Weights of a small transformer language model.
Architecture: LayerNorm before each block, learned and rotary positions, tied embeddings.
Training: a variant of Muon for these matrices, 593M tokens.
MLP neurons of a small language model. Each row is named by its layer, matrix (up: input weights) and neuron, and shows model dimensions 48-175. Each number is 128 + 32 x the weight over its row's rms, rounded and kept within 0 to 255.
After each neuron's rows, "fires on" lists the tokens most often at its 100 highest values on Wikipedia text that the model never trained on. A number after a token or word is its count.

L9.up429 [137 162 125 152 128 138 123 108 192 147 113 120 149  90 154 147 139 124  70  90 182 127 138 120  64  85 152 136  90 156 158  95  93  99 103 170 155 121 187 157 117 145 141 112 126  88 141 182 162 111 114 134 119  84 144 152 141 113 165 172 130  93  81 130  93 106 174 167 131 167 137 125 124 207 118  89 149 105 107 112 144 101 156 119 119  80 140 145 178 125 174  86  70 114  95  90 141 129 145  71 117 158 193 110  77 175 110 131 135 153 172 212 125  82  96  83 122 133 121 155 132 134 129 115  88  72 104 165]
fires on: " h" 23, " (" 20, "[" 9, " H" 6, " R" 5

L9.up129 [119 117 184 131 142 167 157 111 143 119 157 136 182 145 113 130  97 138 110 140 149 124 138 114 137 123 127 112 136  97 176 191 128 177 181 101 161 134 130 134 122 153 103 122 124 153 131 153 111 153 154 173  86 162 155  89  85 110 145 150  52 117  97 185 125 102 187 132  75 139  61 104 156 119  68 163 191  69 130 149 126 175 134 120 152 122 144 197 136  98  99  93 162 125  57 124  99 128 103 163  65 126  97 152  84 154 164 111 155  80 134 160 115  87 125 135 120 125 110  92 103 189 153 164 116 145 112 120]
fires on: " " 47, "s" 19, " who" 5, " Se" 4, " m" 4

L4.up304 [127 126 114 131 111 135 196 147 140 106 202 136 122 157 141 172 132 130 150 129 161  69 145 112 133 158 183  63 134  68 131 133 137 114 145 137  64 123 148 153  77 116 135 136 109 110 179 118 129 200 102 109 135 136 100 127 161 181 121  52 163 114 119 107 114 177 209 127  84 142 116 149 123 143 133 126 114 114 146 103 134 192 147 140  86 124  99  90 160 116 207  73 115 151 159 128 140 148 138 120 178  76  78 114 104 132 140 122 206  53 157 111 202 105 114 191 135  80  57 133 192 139 107 129  98 137 104 106]
fires on: "e" 16, "ta" 11, "s" 9, "re" 8, "y" 8, "ia" 7

L10.up742 [151 114  74 127 132 127 135 172 166 146  85 109 112 137 145 153 140  48 110 156 128 148 138 123 119  84 146 134 113 163  57 141 179 151 160 113 206  98 116 148  65 109 118 133 111 128  94  95  95 149 134 111 112 126  96 149  49 184 103 167 149 155 139 172  97 130 153 143  58 174  36 138 179 143 162 102  74  66 163 161 136 142 120 134  70  97 140  97 170 162 107  91  73 109 132 146  71 107 104 161 120  98 113  78 142 143  77 117 154  94 156 108 121  75 121 122  92 149 117  95 176 150 226 109 142 181 137 132]
fires on: " D" 33, " d" 22, "i" 10, " Con" 6, " play" 4

L8.up599 [113 124  75 109 122  97 116 119 191 171 142 246 100 138  68 210 134 114 220 150 160 152 161 142 150  96 131 153 136 145  96 122 124 125 148 128 137 141 134  95 182  75  82 149 132 135 175 143 157 135 147 176 148  95  79 154 163  90 145 117 135 101 124 119 103  86  83  99 108 148 128 139 115 147 118 148  89 130 154  65 122  94 125 125 123 151  85  59 142 108 124  75 100 131 133 146  82 152  93  74 175  91 103  92 150 105 112 135 143 143 185 116  90 121 108 168 143 140 110 163 148 154 101 107 115 134 137 155]
fires on: " P" 43, " E" 11, "d" 5, " I" 4, "red" 4

L3.up670 [123 107 115 157 135  85 188 118  84 135 117 157  95 116 106 154 123 118 152 200 102 145 150 152  78 142 130 147 132 116 120 103 128 113 143  98  96 103 125 137 130  94 130 133 124 213  91 102 115 153 127  90 122 129 150 121 142  91 107 130 102 152 122 104 103 199 197 146  78 170 161 146 157 149 116 118  97 151 154  55 126  80 137 107 140 132 184 102 138 137 155  92 160 131 150 141 114 136 148 134 196 128 123 138 156 144 147  94 146 140 147 103 137 152 128 129 176 139  39 131 127  92 129 104  97 107 123  74]
fires on: "y" 21, "n" 15, "ie" 7, "ter" 6, "e" 5, "o" 5

L8.up888 [130 129 144 114  99 128  84 128 131 161 153 122  82  85 109 158 133 141 159  80 161 133 101 146 174 154 160 131  97  75 111 126 117 121  78 143 115 187 124  62 142 169 169 147 124  99 118 189  89 135 156 103 193 163 153  81 204  99 170 136 124 169 152 150  95 201 132 140 120 120 103 101 118  75 135 207 158 124  93 136 107 137 163 134 112 195 170 142 118 126 113 123 129 125 165 109 146 150 181 119 133  86 114 149 133 144 137  79  99 122 163 172  82 160  91 113 104 129 148 173 126 124  52 120 165 112 182 136]
fires on: " st" 45, "st" 14, " &" 11, " |" 10

L10.up32 [ 79 109 134 137 132  94 150  74 135 145 142 184 133 152  87 145 131  96 123 114 130 132 139 107  89 135 115 110 134  94 155 176 107 149 120 153 151  91 178 101 169  88  94 112 128  92 108 154  75  94 148 117 112 128 109 119 129  58 176 141 135 138  77 113 113 155 162 127 153 109 163  69 128 140 137 157 135 124  96  78 128 170 169  60 134 129  89 173  99 139  86  96 117  34 152  80 135 148 153 131 173 106 122 139 155 150 165 194 117 135 190 168 145 136 119 115 148 118  95 169 140 114 123 131  96 139 109  99]
fires on: " st" 23, "C" 15, " St" 14, " c" 6, "st" 4, " C" 4

L9.up700 [134 205 101 126 115  91 151 132 109 128 125 197 112 142 137 168  90 104 112 122 198  61 151 107 161 134 149 131 119 107 139 162  74 139  73 106  83 109 145  88 130 121  73 173 119  72 130 125 104 138 186  93 145 156 111  69 212 135 196 126 140 199 155 111  88 158 142 174 235 104 136  92 123 177 132 146 163 141 100 126 123 164 131 117  98 163 112 179  85  94 105 155 149 176 110 109 130  87 171 100  97 142 102 141 127 108 162 125  68 152 145 110 146 142 154 161  93  88  95 137 110 154 123  86 114  53 126 128]
fires on: " st" 12, " and" 11, " pre" 8, "-" 7, "st" 7, " w" 7

L7.up344 [104 160 110  85 129  90 104 114 112 112 137 171 115 136 113  92 159 107 168 154 158 111 160  89 137 141 131 156 136  82 158 155 132 141 131  54 151 121 135 111 171 148 150  68 152 143 159 149 114 125  91  92 177 170 157 100 127 152 149 121 132 118 112 170 113 174 148  91 175  62  80  94 158 105  88 126  45 213 155 119 146 152 113 100 146 135 127 188 130 148 214  20  90 127 117 172  88 113 129 163 185 122 110 166 132 125 163 148 155  32 156  56 119 139 135 184  95 143 110 149 149 136 139 110  97  77 152 158]
fires on: " Per" 18, " in" 11, " per" 9, "w" 8, "er" 7, "n" 5